config = dict(
    num_hidden_layers=10,
    intermediate_size=3072,
    vocab_size=32768,
    norm='layernorm',
    positions='learned',
    bias='none',
    init_std_up=0.0137,
    beta1=0.93,
)
MLP neurons of a small language model. Each row is named by its layer, matrix (up: input weights; down: output weights) and neuron, and shows model dimensions 240-431. Each number is 128 + 24 x the weight over its row's rms, rounded and kept within 0 to 255. Numbers have three digits each.
After each neuron's rows, "fires on" lists the tokens most often at its 100 highest values on Wikipedia text that the model never trained on.

L6.up842:158167166164139118131140105133138124151108094105162096144137131109168108182127139137118119160150106132126104084147116130122141100149089119100142132135116119162127077083125100126154166087106124154154115088164130165148106148105086136120155144088144107132123086135167115113102148129157097094126134142194190125192186154111122140137122152123079135080118148166143170131158119106132104139090122149127145147119130100130112121106098135136126122137124098122138096109131097114117125145096172106134082140114063115134097111103100160161100136143107142102161150113107092131113127118112118115
L6.down842:141118129139147149125092106099112132090133107090119150157099102149108119095144130134119162130118141172137124117128150129134109147120130146136160107112125134168147101102121147129143130114105130129099119106152110164165128135181140141124132119141109111100122137125149131126135084107107101108158131095115128146147134152108153136113123138141112091137107115135180135098123124144136130106088120095137150110138111104155142108111105140136094146094094124085067172156151155058137102136154122121129127139160126134153165134103109168116136113113190146125157129129099160117142118132112144110
fires on: " |", "–", "-", "\n"

L6.up384:119137134111120157101130140108130091138132104098145136107076123119115130106138086083127137118134122105113132135087128121165124124102127140183137110133077158123127083121160188152076109195127167078204122151105150164123105174130097125115105131105125161153147084124146106146115129137093104132129106127157141143107132149178098112141129153171164147142116106166095106133111112098122168114138098121109135117112136098119098154157146160126143124148142149133122109180159151132118080135115124116117121090086118170127123148100087097143127134136157129132115138124158125113159120125103130129
L6.down384:194135144138105146122128104138120107115087177112172142128168139124129121121137120155140100125122136104135143110136124120092154146124128121098117117117111130122124121140122077076136112117140117125160121140087091148114121113115179109107164078082148143104145148135138143127108133101154142113113092140129117142172115164158119129155106118153133123132140180086161126138167120145129145120148110074105087105088175123113132121130141066161143141116133092121143149122120108220115105160140143160151116157128137120106166109098089106122118140138092145111086111171116127137099153132102164152
fires on: " ", "-", ".", ":", " name", " ("

L6.up972:124126115110152108130124131159158113112118120120136114185135117131116147168165143145111105101138144106152124142174168142100130140122134077125082141151100134105103114138097100100118099117136123150129125100123133094145167067105130158163122092111134120109124124118129149122115155142151156109100133141081100126165139125153136142122128133113087133110110078124139133156132145092141132154161138138146166201143121104089128118172143159171121146124106136087097136105111123128111172140140104132128139154102124179138165119107108147140128112082072129161087105155120089154145144127165169146
L6.down972:148117138112110087110175124094126123117164083126112134126120114179084111111091127069127145122096132161169180136123156123126146115116108129124148122094118131086147149134125121134098136141153140118109128141146164137090125153149128115125127118157149149076144104145161105094095107118101141146128115140089147117139091139123125066160168131128122089111119127096136091139078094090157161171111108130140156092113126107159104084075113106147157143121132091120130105123121173099107131127123121132142163160077147112114134108150127085155128147122121089104154131136119141142120143140102086141
fires on: " ", "3", "7", "2", "0", "1"

L6.up2291:182136127149122112120179084148123197116117087091116107084164168139141153134172143059147135129109120201115117156140118109115102134150089116147149171149144132115119123123150137117153141115119091094116137126143115116126148134140154093155176153134134146178124148105147121149153096102115134128111133105092118140158092170103106115131114172124142122131125079106118124156101158169094123089151114111136140126124144131126103152160100110106108169148098124157129135144129153114051111137174178123095147076130105122107112149079111141093146093151113097115141120106122111126129116140108120156
L6.down2291:104146110104136144117155147091093115133149119160076119122157109136152087115099144111076134128151150111090155108119120126131139077124150141119143112108122119135140105140131143129151117109128180131121118163086115158096143113121131132123122089104117117075163115121150149079134103121099112139121098161145164106127141118163156121133116101084123084113148153166155111109127105120124083085103096151154119142120116127117110133123123123121153109110150060128163144111114129081110119122125106150119146123100109126104129099147112086125113145123103135092104178160149133120134132103109133136
fires on: ",", " (", " and", "\"", "\",", ")"

L6.up1293:112154134199138115156174170148123140140149128130114140148148128100102172136114155148094085095123123118131137100098099165122166118116140133150081144114150142109145149172140129142135127134166157114166076144118122151119161079137105115113160134111090089161136077129163114128171128155172165146132131168085135113094154149081124143052129155159133132122097103104110090094108115097110123128124129143144125131137151098160140114151141153159137154083116102167124103145089121124094145115176117097165125141096109122123070161147127155107121088095073164149087118096106108106150142132125154161
L6.down1293:138097106124136150116149149131126115142179121133103128129182106126186117100169157092169152180093140091148079147139105142096103124088150113116135108103145115125110106113130113115139141157125092116155138161109127140107154140138116090145107141112119149117134138125121157129050147132113102143132118115130110100154073131123136106140087099114170118095122183123151097107128108103167131123125144118157093136128104105153125135139134105153104161131115109098099118083134134150128111137117145101116165115121152101134110132140116115098142135110125098131158110118100125171142137146116170109
fires on: "1", "2", "6", "3", "7"

L6.up845:122144155098119141151145141126141109120137149143146112074163105154151101143137162124143160069152146122143150133109109183125111099111102161116134121137142168119093126186125124104134149147104121091175135155162114143166136092147158136126131137149080161094107104141150141138130114121125107122149166150144132185145126121117151103153095141145134136094157124142093130130120134112122108125146103127140163155156145075158150111105090157108105117137109120158116103154148139125137104138160110144134142122089176124108080124082071132134124129138155136145093146131134138158132103117112153109
L6.down845:094125158138168142144093117165131102129147125140136153153126139098118141120152094119170127160117148104156138139118137098110130164118128135139060121138130126164119163124139107152140159098131102090132128123106139164115135118120119113111137128134103104123098123121162107166102111094182125147132119100113142086169121109120117140064121135125145128142098111086125138144118107166162147131112132143160122109142149168135134092136134117118154097095106139150120141139154144131127116133145163139102161144124108155117149095123125129127117134116120116161135171107156170147110145135122116098
fires on: "–", "-", " and", "0", "/", "1"

L6.up2371:134132121102155120119132115112180148167154154146116105131102132120094169111119133145092129166106109171092175118124116134096128139109134087171072177157101123114123133151127098126152093115102117140156088127170154127117121128155165123133112125125089107111099086115119122135152129101175113125150129168195060115146127135165119125121118149144083103103088112098098146180145152082115090095156118134127092165158125150121125135139123132123140143116116129151111143123154136170164157131154122078175157099100106142170085109146157132164152147075135075127115133082140147104120133117162116110
L6.down2371:128117107132150154149139125102084131141133149128158114130096101092129152120114124175160096137124135119101115152112138141135144070087107164123122130106121172109158151154108093113183116143110135086117138096090119163123139112125149114175096123124144122110123118141208125108115106163108128116091127102113071121144132111132125144120106147121116129112098143131104119145135148119077103134129147097103084090141139105116064104151152123108111099145138068151107110103131114127106139112133149133145113155146170138144129193143139149128123127113186109137066140149082121132109112149135132121
fires on: ",", " and", "'", " |", " or", "1"

L6.up899:069163148124136116111147152143097161160126138133128168138143130124126095120114140147137068117070152103136125151134146140094165119126069115146131160138166142123143140132132117134157117127132174134135135125139156126126121113135114145129098102112139120132123135124141149148121116136154159085109100143074094132141158107146165132126097147147146144114126078120147128183136133126124078155115121092143104178096115155083137134144135104134153098137111134129122146197077132100136108157132106134175099161133127067144171117125126142140119098114095130130172159113144129120126162124096104124
L6.down899:086112116151128179127118114118072143155133133139140122171125100119079148136142122123098111111119081146150135138093121171162146147165131105148154123112104161116162137119112168126127116135093139109156126157104123154104127127149120117174162113137120098147155175122092123157174133128126125137143081139117156159156109167135176089096114141117137116142125090126149077129090122070132179151150155139107154122146135079143145104097069142112126130141139171132123145110112103112113115136124123152150151121138141165112115105146162125099115115159139126111119119098122132149081075136124152175
fires on: "1", "2", "0", "9", "6"

L6.up910:141145139153115120162164139119149100141042128126141185176124115143100103114103129112137121133108149086153149127137120143158113108114135150110107120165123043115135138184139116133107148111145152118108108168170118101154076134181124109113091142138117120107160163129118085138143110134129109118091122162127145083125117125140153144142104149142108121154131107134129102126147097131116136124147162133087146125198105089129113147121108138099142078169143177115083118115149138148087138123151120145149154126090152097109112123144133168160132132118121127141077126161103125142139177135103152107
L6.down910:134133084083132134129082161134141158114127115167071157072147123126159109114112083139127152127184124115131149140106115094158123136132141117172151147140119157109156137093107164203104162085117113172090073088140094108095141153112119147111144164126104149144154132146137100156117183126130099119152144121117135104104063099132135134079186133159127078148167146117118099157109181118146177139161131062148133083128130161148096159135138165146117170137111127153078122135117148141139136131152141096112144142135105100146102161115108075125112132136132108134143132114141126124113127141140136126
fires on: " and", ",", " or", ";"

L6.up414:156134116166134106091110170124124135087112082155129143158115119111158084100122188119099136145126103128162127106140126120178084136156127183158094163177110128132134115115116160133144140115140111097144113115121099138126084125120130133202106171107198161121155132108148150127127091126119079138125140115119107113115104141144133109102139155181107134121123124169133129135151139093133143067147112125140106142125150137142162095105137143153092145112098130110147131112170078154150147169121151137134125131109119145114137115150090115101133150118114133129132135107149091110152125108142168129
L6.down414:126166111089126134119141157122135159108161146127134116148114134093144170150116104128138110124162162096100102091069117161081120154101092103112149102130113110130132120122113115066123100119139127104152167121134099096114084122127113083113134135117105121086114138140130152130112183099154142105123136116127132104131120122152148157102131121128098178085126121138143165110132125153081139159127114123136114079134126164131132120137171140125129131146140116146122102123134134136142118118115138138113134156151168134139151164091159108120103130142163129120094149120121090124158125114140157164
fires on: "1", " ", "l"

L6.up293:123135117160124154106139111149127115130047106102182137127119094135153153128129136113072148143097131105115095075152069127141128093134116143129110138113133143148128126102134136151103082125116143116100136144114137152143127096139153134111151137144128120139098151152072143099127102125142144123128135169120148135119147153141091119159119098082089132113133161125156121139096141121158091102138173140122142099148137140108097115131160124138109171098087070097148144158144103169125155156118103111156117153113117146110139126132092111113124143150102144110103165139098113128114116120130111156
L6.down293:167097144118082111154096146147128125116129139186139120142130113132101129102126126146134147134128117114147100095103150120085158177168171080122162119073159097124116081125086106124140145101191138137151118149111159120133115142133126117165134133122106111145082153131167124129126134112124157147162166098131138132146099137112152126077100117092119123154116126150126126133094146129113151144141113114126148119156123168107081132121110107096135131127129140154117089126141141185121151156138130100109142097100175139111137130123111119145130096112136110158171148108100174144108129149144154141
fires on: " the", " to", " ", " by", "|", " that"

L6.up884:093134115106148131088140124092112126153145142093106124122135120112087119117146073156148119088098121154125111111136169167131097102150107169132119126135167142098138127137157123157115127140150138155101097141123093130122143130111149116139140124120106114106122132150150096107155133135110119175101135130162122123121117093111149093090165092142125156122086097143145119113135130154126167125135148149125122089155142112147181097157119123175112147118115139114127093156107163124156122167136178160113145103149118132143170083122128130152112115154132152109088126112138101119146105163113119171
L6.down884:170103115154104091099133115111144113116148162145127164118121116092133121170113141148123132177113136105082128137147115113116150155148158105118153117121120123095097086122112097120188176152116164126162139120125112131138105116125108131102158134135107120132123149125112155122127134150142164139125130072142166136166121142130048135144158140118125146125138120120147127126147112152144060132119119093123137101127124116153102123138151130099112149124111098104123145107108117107085122127090172110122134144150147136129142104139070095087139118132119161125147144134110143129141115087113157091
fires on: "1", "/", " ", "–", "as", " the"

L6.up794:101149153144186063160125138162120106133167138145109130153158131158167138162176162105132116140126064128133099117158137136136121189143160131155112123149148120100149127154104098151128136136130163139115095124099154108143117138123120125128146130110142100126188151093146092133096146120144134121121152159174106114137130119131122104127143147111114148120135075167079150136169125112134131140113098139154116132153134147139126146115110145163115126103134102126182128148128141122107102160121137148107159137095126117106134128192131148116085146147111132160183089158147131108064124108120131137
L6.down794:185092093181140128123132073106101123169163124099138117113108118139138173153146125098134084132124135113142115116152127114176126106154127130157122122062159101100157119100076106139133144156135132080140115145108149153143097111117111116118131151116104132116108157136148131136129146150134122148102116157130155128152136113139150122122077138150150124114156119150124133160103116148127115104075138153117115138119126156125151146108138126102142103090145094125135147122135137141116131153096141090070133153090119092115122141129102133161175116157105116175115120146113113109106140119167149128
fires on: "2", " ", "1", "6", "0", "3"

L6.up1899:155145130162146128142119178132148134134122123099196153117149129087164122138111154082132151104106097125127133135095146075087110082133129116135107131146114108127132129119158100184143152109122117122125126132145129103102134085098156172122144103146131127138128126114127149116147118115119123147121114141143191115094138139127130124112118160116135163140116126139139144089174134129113156104132116150149105140172121129179129122114117112131135143145129072121138180122116073131156188150131152171157145138112111120121109141168126199125141139133180155095115119109119127167131157125135163168
L6.down1899:127110122129113133145102099111118137140119100164144139139147124124142128147121125145145125182141111135098166125149118140124111099102100093087131102107101142126109123102144130095145152111114097137093078107117151141129109133151136105130122187111132075120117090149153134146078140162146152125145113136079116106125094178130104114165143167138128076128147108129148117083141164147080145113137132089141173124146148109132140111144159163108153169179117080123136108107104113075160128099133140147126123148173092174113127137082088128137133131116084149154130116145132120138123133091134105101
fires on: " ", " |", "-", " in", "\n"

L6.up706:161139103145170106135141134124181102110132112144078148106136115127115093106136108107134114118105149111141158119133131132127144156106125109143126140153104105057155105142146126113160097109141078109126104111158108147102147110097153160154105145123085143130132160145137135122110154152151092173112128078124144127147130126157150112120077156104097115128103102197140108130122129105125133144119128086197136162143111162153113130181162081118107123166108077129140132112123144157094150105144153120122102133116137110133128143132160154115139119087125159112126133127150139119139152103139152131
L6.down706:137104115134150102097139143123128113116145124152107152149115149162137191132102077137146119090127143133141119125110117151121095137113099131121140108142143148181119091141118098118142163131099067140129127153103148148130143138099129132101075137117143094130147153094133136152075115106122099102107123130129088156142114138112105140140150128091124180154149100107150084126135160142141118135113092152091103085136121133144109104164109141119155126092118164121155123140101168158119157167073116147102170145124141126120100113157094143129118156099149138145093111095064125136133092145120123157
fires on: " the", "|", " |", " The", "1", " "

L6.up575:091111107182151160140178149140117105100150162113128159154128112089151129106140164108107157169131115127093153116110062121094147106109143155113063137139147149155119163092131091144178129146112142130131142127154093132112118138135154126124096134139121112125132141096138107137115129137112099137128144136104104126194132131161132126148111126108113112142120112179161113120156120135135106092170138129125112135119122116126127153158098129177134113110154156155146087166128121174157180119157110146132073134093085078132123080172125116116120133119097141158133090102120131137100122166158133152
L6.down575:096159127139146109157093117097098123151139126126168106104096155148128126121126134119132131139159102084093135112134150129103168110120133086078150094135151133144124135097110165058106141081099149120140113126134133150180119128104090116122180112151098139117167139136166091120152113113153124108107124143152159139152130137129123114102135138110150116085120134127107153137119128150130114171145112159135152137109137121134137123154108112190164127117109117112079139133141114072116093104131103174110136126125135173114174130111121157135117158104132122094090141151121105124109101111166139136
fires on: "1", " and", "0", " or"

L6.up2772:170105102153107091136153165156153093147106108144088118140122133102107150106108099132149116139134100165145113142123120142143153132076111097145113165132110120179134142162115126133112101076118133109126099173121178097120127173128137169142130086132116153119155101110133134098136118091132118083161093092125128138110086138136101142138126147089120121077126130178042127125138128144127075095104119144143136137163112102163168132157106132108141136150148132105161124131155089145114135178143153158149116140153129078130098144120133122155114124127126142165125155117110151134095105178150130101
L6.down2772:154096160108194121097090078090127146118136116101131121150161178097119119131117114137119105133152125113091100147139127155110141107170116145132164170145091137112097123082124093098111136135119104104132095117130150125126098108115130140121152159161131120159119130147126137154081131175132164156150149123151155080119152149139094117156197116091110096138122149116119158122112151135151146162128062151067175140127142148111151110112136096152129161135149114154133122148168156170125103097111142114108129092161110142123105131119142126142146082178126127091147114103151150130125113162106138130
fires on: "0", " |", "5", "7", "4"

L6.up1763:132163122136146145098118142095145136158111115150158172157126200161091164151103155153118113130097180122154137116131142133138108147171183157153137118123156122153164140153130124115133157132161148116123143106162125141118092136138103160162124137132159132140142133163148140157134127099133131144098109190148068117121104162147125146101109197139115135091106112134129108086135159129130142116092122147082095161123113113116115135088144121110125124111104139094125152122185117125060136127138123124120129133110089146123137132133128105132140103113155133145097098087102116137167124148114124144
L6.down1763:140144135130093153134119110121148112177136122150067101129140161141141081152095099169084130140182120148135137136110159165102082138078142122127154148114141159166162105126126119092155165147114122123121123156090133139100123142147104144136138131153096132121165099080131141111111127111137106147167169107134120108110109104183146155091130124097135132135131144155107121116132161126110122123155153121145121096095108185167123156137164159088146159110144140145133144149116133093163149124146126138117091146121149118140141113138152102092129186123120138153137158149160116111156145145126097115
fires on: "1", ".", ","

L6.up1469:134098143124140141117109135116127100109125095162162118176155115091133119087163111109154135130084131169132148124174110119162124115092079108131137171132098136164114095117098123127127098112142107142145144107129138105095152119157150135103173140148159110116176154116098132105125158153154098131135119135121124136176031138129176119166163124152150075078130120104172097080127106131142138127142109107161171099141128082133164143113155120169161137121125143133124119112157106127136119135124080120116133107156142167152148089107111140150107103128125131132092127132109082114115142119148121147
L6.down1469:177133120101140110116167114129088117156132096145154122099144165126119117134124138093112120117103133096132123117084121093107098103176159131111148137122111145117132111125143183137162081167108158152096150126107103096119157139122108109091115129132164130143149139099154146098106154147116108096150149088092088132133155172124116120119146120122126124140164142072123135147147126110135124114124149135092122073122108125145130110128108135104126141130113142107121112123105121130120154138140151123128121126127154119137086096158137120146093129148111151147132135119113130139128169151135117109
fires on: " ", "–", "1", "8"

L6.up770:143171129103133127113132144124168132114139139105137114150160169144146163122126152147128138128123139106110079109133115137138134074085167127106133105129143132116149126092144136092142114105138158088124097166147139130163198099104098118135119142146135116130098101132096149162111122099138139124119141139130133138151110140114138116171107116175144097141070093140118094171164114101091069150154131119136117089102115116129148112120105131100182163093104150127152146179132149118120125104144096122093136133124094132124101143119107133118148138125097125132177102110159123123094119118104147126
L6.down770:105126131101169141114153152095120082118129116151132135137082152163099090111168138112149126123111125123132156137119145187121142106129115143092154116139113130132149077148102158144118154099114135108143153107100126094123153122133097125104174117151124105129141125144135118119146143167134148113150152165162103106096128153124104103133085109146098174105116090108143131146125128132149142084135106115164113142106147110139157129130153100148132110116121153102130126124116138123142111151151155074156138097138101194124140153141128157076099155111104148074142127141108110116117108109131118099
fires on: "\n", "."

L6.up3037:149098143137133123175170153167150123156135121088114107125132153124126125097115124159158166137119175161129079106173098122149142137142145108113143133120095142155140154110142145119137111091133172104121132099102153110159083107092130136159130127097147151127110111080126138141157140140059142108093100137073131179175083129129113130132158147128169148133104137088140114177122158116137152076145138120126139110125094104160153136149123126120123143131098122109142126098105121088159158180098132146151122080143139123082052168126133154099135099124128130126165123128161097100107138139139134120
L6.down3037:167127103129127088105136137143110110141133143162084103137141126137123149176151107141135148151127157172143139070174105144100135121100092123139087117109144123119080136119121165132114137113085141078144170106144086121131123151101124101150134073134160136144138154128153157119116079129148118106125154134147118143118158125142131135133119162158136094159136121166128123121104145107153118119159100132157149117134127108190104156063125127090147067115160118095122093108120138162140093162143151134133150144121086141113125098123136100109156124122108121108128106125140090095131120109104135143
fires on: ")", "\n", ",", " |", "),", "."

L6.up962:088129129153160095120127113121148124158148130141167116100136150108135136125097097156196154137095155121110147159090165129133119161165125144161097148117146123176171126130176105146122133167155143123145131074131151086114150133155097122160148118084130147168125138126176068144179108156133168128135138121115109179111100098114139144104131155184156142131137138160123148114114126142092128189113139162124103087151114117126165148101155175113097107116135128105136100126128137080134056109145097157145097096120100137145081091104102104153147126106141147111146129093122137134161131115092094109
L6.down962:104155090148156152167124131134126108123116109099160167145126136101137135158159102110089161133137106126103092136135099155115138105121086125150106120102124149133094131153153147109113127112102100146135109123112106083118124111127085143155101120128142111120095154142099142139075157114158104108134112098110112123136151114150158132113114130168104152129103127080127120124142134098125121128132144096105149150061092114148115130086156141147151154128138139126126117121132137123091172149131119088119147131132144148139070132169150124109153151145162144172118126186139121115145180132150168102
fires on: "1", "2", "9", "-"

L6.up859:183113117151100172150129108123169131144096148123147122131148147119132118136149139142128129062135097099119151106158159137141119109116142147125158120134154094133125093184149131123171138150110140109119133165127140127086135131150142145133147110126109115125098145129116106129126147125102140114122155080136145121167122100137125124157137115100146140102147160137131112137124130125163124137121111107145087147128137124130139119104106111165080138132110120126117111164127087100117119122129127112147109049093126107105114156115129116104113146158136115118091125124121113106104190086136121113
L6.down859:097121186156106111141111155147129095128147134134122127138129151126118142114111160083133147135090133138080130117163077130151133075138111100102121086125108157141138102116141142111107116142149136114143142071147183154135090150112126085125105120146141144085103117135159089117154120126120144121133159174159093118141119139150181123152132119120152147137109121101125105121176122123120132114103113104144121142131099133117136143134093117122133118148091092138116127139139121075130135127120127142150115149138143150134144140169147144110153149165094189123126155147092112089131154102160140152
fires on: " a", "\\", "A", " in"

L6.up425:115117138130128165129112192128137122131139114151111104100205124133175106098111171149131118119146128129101111117139115168160128098164109060093150123196131125104095137145153130154147143108132155128100151165119104154141175138166159132107128154146121134159053121135089152109107132119128131153134141135160142104128157092134138127107129154142100096056151143095125150151154102117120134122143122138144089198129172103141116167131159096106116080081127108131134125118143100119143111192088160124166085118129126100141121091111113151146110099107119105132094116095143131124142094132139127139
L6.down425:098117159136112108177095136128134091120103144106134091117147134121122136133160085147110118135120136163092119128109126123102110130107141092180133118122139108140162125135089161139115197137123077141117098122131105110135098134097114138119136146091141133152146107140141113120104163125147141125062121088102154154081089140109122088088128118145130155093104144131128114096118148143133072110168124155114128150132110129059153128116118128111097153119137102143110132141079108117145117118129127116116104159122098146147119138083169122155149109151151133107136103136143148135149154099136124103
fires on: "-", ".", " |", "V", ";"

L6.up613:095128126105121129114147111132105133137141078118101095115149103143152147120138132123145120106109115134156139130097100123158117097146112143155138161115148084119088134138115126141152130154163128105156119139102127146119119145104151130144155155113133144110125139138111103100143103133099134130091179134121140113102149157136071103100103149156113107154098047096145122106114110143114135119178127155160153137134149133117125097123137124189136128125166124144149153127128129128144121148153139114127157148144146112108100142112129133198127138134107182146111125087057159135095146122101080121
L6.down613:126130119129131189148101116110140163174125131119160138134195110150125111132140128112110148130096114148167097116146123091115116163126145144149121111123147141095136115103167144127121080122169129188120152131175096125149113116169121156125102123130130133155148133134127145146142132098114111123140101111117119135100102139116107109115117132110138117122160156142109164094125133125121137171099104128096150123117130108118123149134083135091128137096117109133073081147150169151150123157145144128125104170132137099204199126134154133118114188177111101151091155113097083147122113133115144155
fires on: "'", " J", "-", ".", "j", " j"

L6.up1851:116118113141096077157121122107118170160102129140125138143096177132116142087091197100159137131127141135151154084157132130115124115109152118124107133117101195158122113087101176115140119143108124133117134158101153087133129134097153121156164140100195156144085110086101163098132099103123130178159115147100137145087139129150100120145124147180138170169073123145102062175139124110120135107148110152108127096097200079149125141123142150106145095109088114172128110106108118148135155143107114144126136120158141131123102129113110120149138120119112156143094162115130119148088151180113122078
L6.down1851:131123133143127148102100112134158151120083116121133095082100124130123129104125129112136114150108100139155135103180127129125073130159090139111156118098128085087138146145139117174160095133102139124151154120107096151123101121109174120109146112129138076130094117116154133145106133146109131080122121146127103146082114103139112135105113136107126142143115116131126135117153119119118119133131090131142107144160109160102136110111123142097141113160185096122117119131124108118136135116087166115126085150113108147157128121098132166182112151123118113101125124088123134155135146084056154083
fires on: ",", "\n", ");", "%),", "),"

L6.up1312:130156125143156157117136140136131088121157118131153127100092144132130157107123122079118127092139126131134092127159149119136149119114137182121098130125133150119124188102135119126137110170084131119154136120109148109117080129146123101142097189161150125125139129162145080109126114127134109147139120140133131134157128172154090125133128197172113127150140145168116074159149133099146163126149088124136094122118139141123190164124143194112175127111145108134141123187192126172162100143093110086118154150102147137125133087157153129150092161104110136146184147095133101150088110123098107165
L6.down1312:126125049164160095128098106125124135154130142123142113138144098107144100138121109105156108150172143144139151149155098145093136115139147134126123060109125117150120167124171120146112091118131119102124155120138105123139099120141142106131128129153156106153128133122096174162191109153147156134127128137141153118136109139153166127109120130122104152146114111117149090142111087082094110121115153115155119137083141136127123147147078147142110111116137167139094150106105138125161149143108116138102112149148121118106142111170105124153140128135093173135063127107155151137102149116134147138
fires on: " ", ".", "1", "0", "mathrm", "2"

L6.up626:133119119153144127143156099160146139142113148128117154127113111141105107155110085124102124141128124147121135156144183127082112149150116160156102145187091151129079092065130082093136115058129136131139124148139111142088123129115131123118110132130089129109114083150167151139163146121169099143168137077108134125138135126142113091118103149185134120106137136128104091097140159172154121108163079148130139120143126137135104144157091119109116181152139140160120141127094088119107113160111092122141117157133145118132147103109113112162140109120157118153146169150127141128125098150163112193
L6.down626:179128113163087126111097158115075101102088108099170108145128136140169106101111159144108129132146185174146108126143151133149148138120168160092091102143093176113115149133138114121119127124122127118136125143090164114130089102137145140135198111131147137138152136151153132157131128154179131123116127127154105125134116114118167095100148123116091115155137098107134170149125132171132121126122160135151120095113088082074126072138141103108122128149151153130138131117144187106110121104109165165135138154126165152108166149149125145170121137114105126102153127139149162106119089129115162150
fires on: "-", "'", ":", "1", "7", " Racing"

L6.up1913:081103141159138129104113145129158150064159073128126159126102138134145127131110145101143103143143133113095168132130128126097121115124107131140166143145124142115118119115120151108130114087115172162118177106166098170159111131147129151163155146154152134125123105152154124130080142105093156115082123121117107113141134082105155132128112177124091172098137095114144146105082120138130121171085125151145165148119139138143115099140135131119128158138103171129127102140134098175101125107135124141146105161123144085114078137097107174121118100125088124113152131146093144139135098101100132113
L6.down1913:138134115132148130152146124100110142147128114121109117146131104111117091120147108154123128133154144103072105146088135156156113125153082148125166136121145140161114121127070110122104118149111108163099146125116154122114108137104156157182197142098121107130132134102112129136121118104103162121119126114129117058092146126146102115128128109098141083117094157135132125089145161165117133139190146138136123146145124133110149134088169124099114111142117116124142138130137135123129168125103125113142180130118085131136116110134085139140138144107154105164126119171105120097130134140096164147
fires on: " ", "–", "-", "1"

L6.up0:153123128108105128102132143124130158118104084098133093108117098112144111123118132123166107102134132137148109125123127075151121062117088150127132093136134135097080147145118133131155144142140121128134126100108097125147108105082117142113148134130103132100127148144177113110143130150117175144111147120130117136148142142172132129140115128134151126082124122157119149105122097083102119103112147121148150086143115101129106138099116154127147156150150154120126100126094109107133088171139189124103086123138141089136097050108138117058100119187122138074102176136113108108159115096102083096
L6.down0:112100135143145157125086090099096157114101126135106109161169135115100119112152112142134117124176095147128182119124121152143115161127118143087116148151132136143132154076122092076176152178123106171128082150135122130088130136155128126147187091142093121130154126093094145116093090131135151112140134117103138145118167132148104165131133139128113113158138098134169133128161106131109102083116090154106169115120083084109114130095142100095124118155164152109102147108138131164107141192133142100122155147117095150158182154165176109159143123113119120103138140109111159143137133147145135100
fires on: "–", "°", " ", " or", "-", "."

L6.up1589:123129132105109102105090081108138130122165091135147160144116094116126107118083168146142086133138150115108133089105117148159115128090154154153108112116111145107120152106146088118090125126161154132117081147105127159116157109085108143124080126158163144092165141144121124159141080147112148121135101129129158145156078120150142122129083157150185137122179133154114130136130160116163108121099153125156096125155144149127148141146099130119116121124122118098120122105149115144103152174141120123078129098116109128108106073113112118120098133135109116148120125126127130152211121107129098114
L6.down1589:139100111119142116170138123154114129099146098103124124140082164121110122118101143092141146086163147176173106077147094110156106164095118144149126132149097105095131157142131112158124117150153129176120153105076126112141127168143106141151111133165133098166189149097121137116107100161132141121143134128147144103135148112123097130110102143109120167162091186102130072121107113143115179121165123154134139142152120127130111110151155153146127101109129090142129103081140137135103134123140114123101118159110137132130123150130123109117127105154090081127153149140111102128127083132115119169
fires on: " ", "0", "-", "2", " close"

L6.up1378:096096144127083139111115110133113144115134151111143116063093124122140133123181133118109113166141126139074144116133117101102097165130160137137108131087125157145120149107103156116114110127148139112108154146135135139147100127119149138097107152182111141131116120156148152150125123140114161124135155161144166131139117148179107106147148107101130124117102150131127158093127133116085130138157125140118113127163136127180136133141134106126084128126078146173159150157146117101111119116137179142129165130116136121152115136172130140097126099189138104132148151112132081116129081108142102119
L6.down1378:124122142143128150112126136131148121134153105111085076124087111110109121129120132132107116123132138106167142181118099135191153091141152116087159112131155147161152086117108134144147144073123093122144100134126132106149131126181101107139112134104095150124133100147109112109107159115158159136119167068095110117121103176174115119109090121159149122107114150137137139115112134115177151127120164084063143165071140070090115121157099159097089139133144091167110121144118110105124091126132127140106135137092130112143135177110149135106071155123108109161131088082112143106129153154116118116
fires on: " ", " |"